Weights of a small GPT-style language model, trained from scratch on English Wikipedia.
Size: width 512, 8 heads of 64, 32.6M parameters.
Architecture: LayerNorm before each block, learned positions, tied embeddings.
Training: 373M tokens, 5689 steps.
MLP neurons of a small language model. Each row is named by its layer, matrix (up: input weights; down: output weights) and neuron, and shows model dimensions 368-463. Each number is 200 + 20 x the weight over its row's rms, rounded and kept within 0 to 999.
After each neuron's rows, "fires in" lists the words (lower case) most often at its 100 highest values on Wikipedia text that the model never trained on. A number after a token or word is its count.

L3.up491,159,225,195,244,197,207,200,218,212,199,210,171,195,216,215,167,210,205,209,174,193,224,233,172,223,196,200,220,215,196,230,201,202,215,214,217,188,200,223,180,205,184,175,205,184,199,173,210,200,187,156,201,187,200,200,196,201,216,166,211,204,173,175,207,188,236,209,201,187,187,176,196,203,183,224,176,213,179,189,183,195,207,223,197,207,182,179,218,237,228,176,212,233,232,172,215
L3.down491,247,211,217,200,217,181,220,188,233,195,220,172,179,208,202,216,177,190,222,228,207,194,217,177,205,180,227,201,202,223,193,207,218,227,181,196,207,211,161,216,199,234,206,149,194,215,191,187,212,223,182,188,188,218,174,183,251,186,187,205,216,220,221,216,222,228,168,177,214,158,202,200,167,203,163,180,204,192,227,194,218,179,184,223,184,220,221,217,214,158,207,221,211,197,232,210
fires in: "new" 44, "gulfstream" 14, "research" 10, "news" 5, "la" 4

L5.up917,191,178,234,205,189,209,171,212,186,194,223,190,205,198,194,188,187,185,229,228,180,201,204,213,182,210,204,190,179,227,212,236,200,233,225,204,207,202,187,214,169,200,223,206,202,213,199,206,226,167,215,173,175,193,211,201,223,165,202,211,217,215,176,191,185,178,200,196,191,238,179,226,168,180,204,202,219,218,192,226,214,226,189,203,185,191,235,198,207,177,200,182,204,211,161,191
L5.down917,175,178,179,226,204,224,170,164,233,199,176,178,227,204,197,170,199,202,165,184,177,224,180,189,244,220,227,184,199,212,213,200,184,190,174,190,183,220,199,199,193,213,208,192,199,218,193,215,198,210,191,232,227,155,174,175,211,199,189,205,199,161,221,201,193,212,193,196,217,209,237,172,227,186,226,206,193,216,194,175,188,176,207,209,218,214,214,204,203,216,183,208,204,197,213,192
fires in: "as" 20, "in" 11, "back" 9, "plays" 7, "to" 5

L2.up297,170,207,217,177,200,179,182,222,158,214,197,191,246,209,167,178,215,184,190,165,143,212,204,174,215,195,204,197,195,160,196,254,217,181,207,183,220,169,212,219,213,193,227,197,195,227,186,198,188,198,208,181,151,182,217,207,184,204,205,174,186,206,220,223,207,180,238,238,208,202,227,195,209,192,186,184,181,233,211,177,188,210,197,203,214,203,196,196,215,204,183,198,205,219,174,229
L2.down297,221,192,184,198,232,215,218,213,252,197,176,187,158,154,202,191,184,223,201,192,262,201,212,237,206,208,217,197,203,237,183,159,203,227,190,221,203,217,232,211,208,231,153,190,202,193,215,200,208,210,195,190,205,216,205,195,206,185,195,235,209,181,181,183,192,227,197,157,211,214,179,210,201,180,217,196,202,168,200,232,207,179,175,195,228,184,190,213,219,207,222,199,202,168,226,163
fires in: "new" 46, "aerospace" 8, "news" 5, "andhra" 4

L10.up64,224,200,175,207,227,202,221,218,191,191,190,177,199,186,216,204,178,212,166,239,189,201,227,204,199,207,213,205,177,194,211,218,176,200,194,210,192,227,184,175,166,219,226,225,213,176,200,145,217,195,203,267,226,234,187,217,211,139,184,201,224,212,191,203,215,182,173,211,244,209,216,242,178,228,199,220,197,204,189,219,215,206,188,202,210,195,198,193,198,171,201,212,182,225,212,202
L10.down64,186,220,202,158,184,207,185,215,234,209,211,193,218,219,205,194,206,179,217,190,171,180,187,193,223,186,207,188,186,179,225,176,218,205,203,201,210,203,154,201,183,206,212,204,198,203,180,217,187,205,206,205,208,179,205,193,193,216,239,194,177,212,205,201,195,211,186,239,198,238,196,207,227,183,184,214,139,198,170,181,213,183,192,184,202,206,194,187,184,184,198,176,186,181,198,209
fires in: "a" 69, "i" 4

L3.up660,222,190,205,177,205,229,187,171,234,206,194,212,203,255,171,178,233,200,170,223,195,208,169,199,195,234,191,188,194,175,231,223,204,211,212,237,207,211,209,191,238,191,188,191,188,212,219,241,185,221,188,201,174,198,212,207,220,205,197,211,203,182,195,211,194,181,190,212,187,174,221,201,231,214,186,181,213,215,188,186,227,201,209,187,181,186,194,189,208,202,183,205,170,201,224,219
L3.down660,181,247,173,174,190,169,209,187,189,210,218,156,187,196,172,194,167,184,185,171,223,220,179,217,155,198,216,185,207,234,194,188,227,176,213,193,214,191,173,217,192,228,187,219,226,175,219,191,181,179,225,197,212,230,188,190,160,193,209,201,186,191,212,205,234,209,235,197,209,198,164,219,223,199,208,217,181,169,209,208,171,212,194,199,242,196,233,209,207,178,191,204,215,203,211,199
fires in: "time" 21, "country" 17, "world" 7, "africa" 7, "india" 5, "australia" 4

L3.up50,231,186,199,206,202,191,174,154,194,230,242,203,216,185,192,204,200,188,184,244,206,208,205,204,215,187,186,188,211,208,215,205,235,196,219,239,187,237,205,193,191,196,164,173,171,193,199,200,176,230,142,194,205,179,197,226,238,189,178,181,195,190,196,172,204,217,235,216,226,226,205,195,186,211,213,197,189,187,192,195,191,194,190,198,205,184,206,176,245,181,238,162,205,157,215,175
L3.down50,221,216,180,182,213,204,218,217,195,186,228,219,204,232,192,208,210,208,210,218,226,201,192,244,184,160,185,204,216,173,231,226,195,217,196,166,225,213,175,193,233,214,234,170,175,169,216,236,217,210,181,200,186,197,203,233,226,176,176,194,206,226,196,204,187,197,219,173,218,180,192,184,198,218,170,197,200,222,177,223,185,186,203,165,223,180,196,224,197,189,173,206,215,193,204,254
fires in: "would" 41, "will" 16, "should" 6

L3.up647,188,176,224,211,222,180,249,182,228,181,169,179,201,187,214,203,199,219,246,191,190,188,206,184,211,193,225,201,211,197,196,188,221,222,199,208,194,196,182,230,206,180,191,194,184,211,192,177,233,245,229,174,204,197,173,200,233,227,176,198,188,180,219,204,199,186,172,201,206,215,209,202,212,186,207,186,175,202,177,218,177,195,181,197,178,186,186,186,246,206,200,203,193,209,186,220
L3.down647,200,204,197,208,178,236,206,206,177,194,237,207,207,200,171,212,213,207,189,205,201,191,199,215,222,211,169,206,225,166,231,198,218,226,217,181,228,165,244,204,183,184,181,191,232,217,206,192,184,191,194,219,226,197,213,207,221,210,182,202,211,212,186,206,168,192,181,200,200,201,227,190,225,194,197,183,213,190,176,241,152,207,200,191,197,209,196,207,189,213,197,189,243,186,209,208
fires in: "football" 22, "played" 17, "celtic" 9, "footballer" 8, "mathematics" 7

L2.up354,220,199,233,209,230,211,241,216,220,195,209,185,165,205,237,210,182,189,214,219,201,176,184,210,224,205,188,171,198,194,214,188,191,204,215,188,220,182,157,215,241,194,204,194,230,225,221,224,166,217,232,210,198,208,210,200,188,232,209,204,220,165,218,228,202,192,180,201,194,176,171,218,215,196,207,209,219,217,173,197,186,227,195,193,214,188,200,196,204,196,195,195,191,198,172,184
L2.down354,164,197,174,193,179,201,168,201,180,230,199,204,193,226,218,208,211,198,187,189,197,207,196,174,180,214,221,189,207,188,195,193,196,215,223,172,202,222,213,207,175,188,214,213,203,206,181,187,229,218,231,234,140,185,205,201,195,189,156,208,178,252,207,199,174,196,180,198,226,210,224,201,211,244,214,194,148,190,174,226,171,204,179,227,192,225,218,199,200,199,213,217,220,215,231,176
fires in: "first" 47, "goal" 4

L2.up532,193,185,190,196,217,202,208,183,204,204,232,235,206,199,208,212,180,217,230,228,201,174,203,197,208,215,207,203,211,155,210,189,194,174,206,226,167,203,184,203,178,207,205,172,239,177,227,170,198,209,184,194,197,209,199,196,231,209,231,216,196,215,199,198,228,144,209,226,184,201,176,214,189,193,211,177,197,190,174,208,210,192,212,201,193,209,190,201,212,191,191,224,216,172,195,223
L2.down532,171,213,224,173,180,173,200,200,197,195,207,190,227,217,189,188,192,227,240,195,219,188,199,176,188,170,189,198,178,213,234,250,206,201,193,206,201,189,186,136,210,227,230,185,173,219,185,211,209,203,166,181,232,174,183,170,198,186,203,190,215,215,222,213,165,204,175,213,221,212,203,186,178,203,195,218,188,178,219,201,181,170,164,217,198,215,213,220,216,206,199,205,178,151,191,225
fires in: "may" 21, "could" 14, "would" 13, "i" 7, "should" 6, "ii" 4

L2.up471,190,167,206,217,201,174,221,209,185,165,185,224,195,220,206,235,205,243,212,217,174,189,217,186,186,179,183,211,201,208,228,158,177,188,148,201,169,206,175,241,174,192,199,215,230,249,207,206,193,228,241,172,153,198,196,205,202,192,153,252,155,188,201,236,168,264,200,230,176,221,191,202,247,185,193,210,153,198,197,171,206,207,240,188,196,182,216,217,171,172,205,209,188,201,150,202
L2.down471,189,228,213,195,203,232,198,163,220,224,247,163,249,207,226,184,166,156,211,219,215,209,178,246,212,249,180,201,200,216,188,200,235,236,234,211,198,201,182,195,234,199,175,208,191,177,191,214,207,203,183,180,224,194,175,204,190,210,208,186,208,197,217,170,229,188,170,187,213,206,209,223,187,224,206,237,185,209,196,185,175,193,226,178,218,169,214,223,230,241,163,191,204,194,222,155
fires in: "song" 28, "mathematics" 8, "electrons" 6, "trail" 5, "trading" 5

L10.up481,224,172,208,185,190,193,202,169,207,200,201,199,226,166,159,209,215,197,194,223,180,201,185,195,193,202,229,191,169,189,211,208,183,211,210,185,210,213,236,188,209,175,192,208,166,166,188,227,182,229,222,254,226,174,213,190,201,194,236,210,205,195,193,239,186,170,230,222,191,219,186,182,171,221,227,199,194,208,176,204,187,197,179,221,187,214,194,215,201,211,213,185,167,228,201,233
L10.down481,215,172,188,192,231,213,200,202,194,187,234,198,169,215,166,188,207,204,174,181,220,195,207,222,213,168,199,204,184,215,168,206,174,201,181,186,165,197,186,184,237,194,228,152,207,163,215,217,216,215,170,188,186,212,164,194,198,184,173,172,239,227,198,167,202,192,182,159,212,222,216,207,224,220,224,208,208,220,168,214,195,202,172,231,220,215,205,221,243,187,177,195,214,240,213,198
fires in: "can" 29, "and" 16, "could" 10, "is" 9, "would" 7, "was" 7

L3.up931,205,177,199,194,206,193,197,198,228,195,211,220,173,211,217,202,172,200,226,189,192,192,192,184,166,207,149,151,193,210,194,224,170,208,190,198,178,211,181,222,214,191,196,193,185,174,203,170,195,190,217,206,218,187,227,167,238,227,231,184,206,218,203,251,241,174,178,204,186,183,191,229,189,217,195,211,195,198,217,232,202,205,236,214,207,202,189,165,230,218,228,216,234,211,192,229
L3.down931,186,209,226,188,181,178,204,231,201,215,186,193,245,193,229,209,200,227,213,159,162,205,184,166,165,165,195,230,182,171,206,187,202,199,211,172,220,195,159,228,212,183,196,217,191,198,195,184,217,184,208,170,185,198,224,211,227,227,197,189,191,176,227,190,200,199,189,195,204,221,195,184,196,226,226,173,210,230,185,207,162,208,177,228,172,194,225,208,216,189,211,205,194,184,188,180
fires in: "debut" 17, "last" 13, "western" 11, "first" 11, "next" 10

L3.up175,212,174,203,210,208,225,180,158,213,208,205,187,182,239,200,212,203,173,173,190,201,222,206,232,186,202,200,189,234,189,199,210,209,203,196,186,165,189,157,231,191,187,189,247,196,212,220,171,217,209,256,216,161,176,201,180,211,192,200,193,230,187,208,199,180,205,174,187,257,243,227,194,196,189,230,193,221,199,192,204,209,183,199,184,190,209,187,211,201,229,221,248,222,205,235,215
L3.down175,176,199,227,213,187,186,195,214,225,212,209,185,200,228,238,195,238,190,170,157,175,209,213,255,157,217,186,205,214,204,175,178,182,200,203,221,169,175,202,187,225,206,180,210,184,214,196,226,185,146,207,222,213,181,183,178,208,222,196,202,209,180,243,236,189,195,193,163,201,182,188,217,206,153,207,201,210,211,179,203,207,218,173,208,200,210,168,254,195,184,196,180,181,177,236,183
fires in: "she" 45, "being" 13, "who" 10, "took" 9

L2.up995,231,211,202,212,166,194,201,205,185,201,205,217,197,217,146,250,187,196,175,204,188,203,167,183,159,182,218,170,168,206,167,196,186,202,203,195,199,210,216,210,210,223,203,197,201,201,186,183,212,194,219,198,170,200,187,215,189,219,221,215,214,213,233,202,219,172,175,215,213,169,229,173,188,173,196,213,208,176,203,193,199,173,210,158,225,216,203,232,165,213,177,228,199,220,185,238
L2.down995,210,180,211,188,212,216,202,174,219,203,214,201,197,222,268,153,202,187,231,195,221,197,200,244,229,190,208,188,201,197,225,225,210,206,203,206,189,196,182,184,201,170,185,215,215,169,218,192,217,189,230,199,181,230,193,225,202,182,196,199,181,169,194,190,183,226,205,171,188,239,196,226,236,262,161,224,190,210,208,199,200,213,216,199,186,179,183,179,200,203,227,170,183,170,194,176
fires in: "it" 18, "democratic" 12, "representatives" 8, "joseph" 7, "patient" 6, "they" 6

L2.up736,218,164,165,200,194,201,207,178,188,194,189,213,195,206,217,188,220,201,225,187,200,200,207,168,189,223,195,202,208,223,203,210,203,169,206,177,229,215,225,206,205,240,188,205,200,217,196,215,213,216,198,194,165,194,226,225,211,217,190,185,207,173,186,194,213,179,191,204,196,229,233,192,236,201,215,227,217,208,159,219,199,199,195,239,202,196,186,161,203,229,234,217,188,178,232,210
L2.down736,187,217,215,236,181,186,193,220,183,201,203,165,203,215,154,198,179,207,184,209,181,216,197,222,213,157,196,187,213,193,182,179,203,224,199,210,196,203,204,183,208,171,197,212,218,172,215,168,192,185,215,199,218,216,164,158,187,190,212,223,215,239,225,198,190,207,230,192,210,185,177,200,188,213,174,158,184,194,235,186,182,203,192,182,199,220,217,219,221,205,172,206,198,189,170,194
fires in: "been" 21, "india" 13, "time" 12, "succeeded" 8, "culture" 5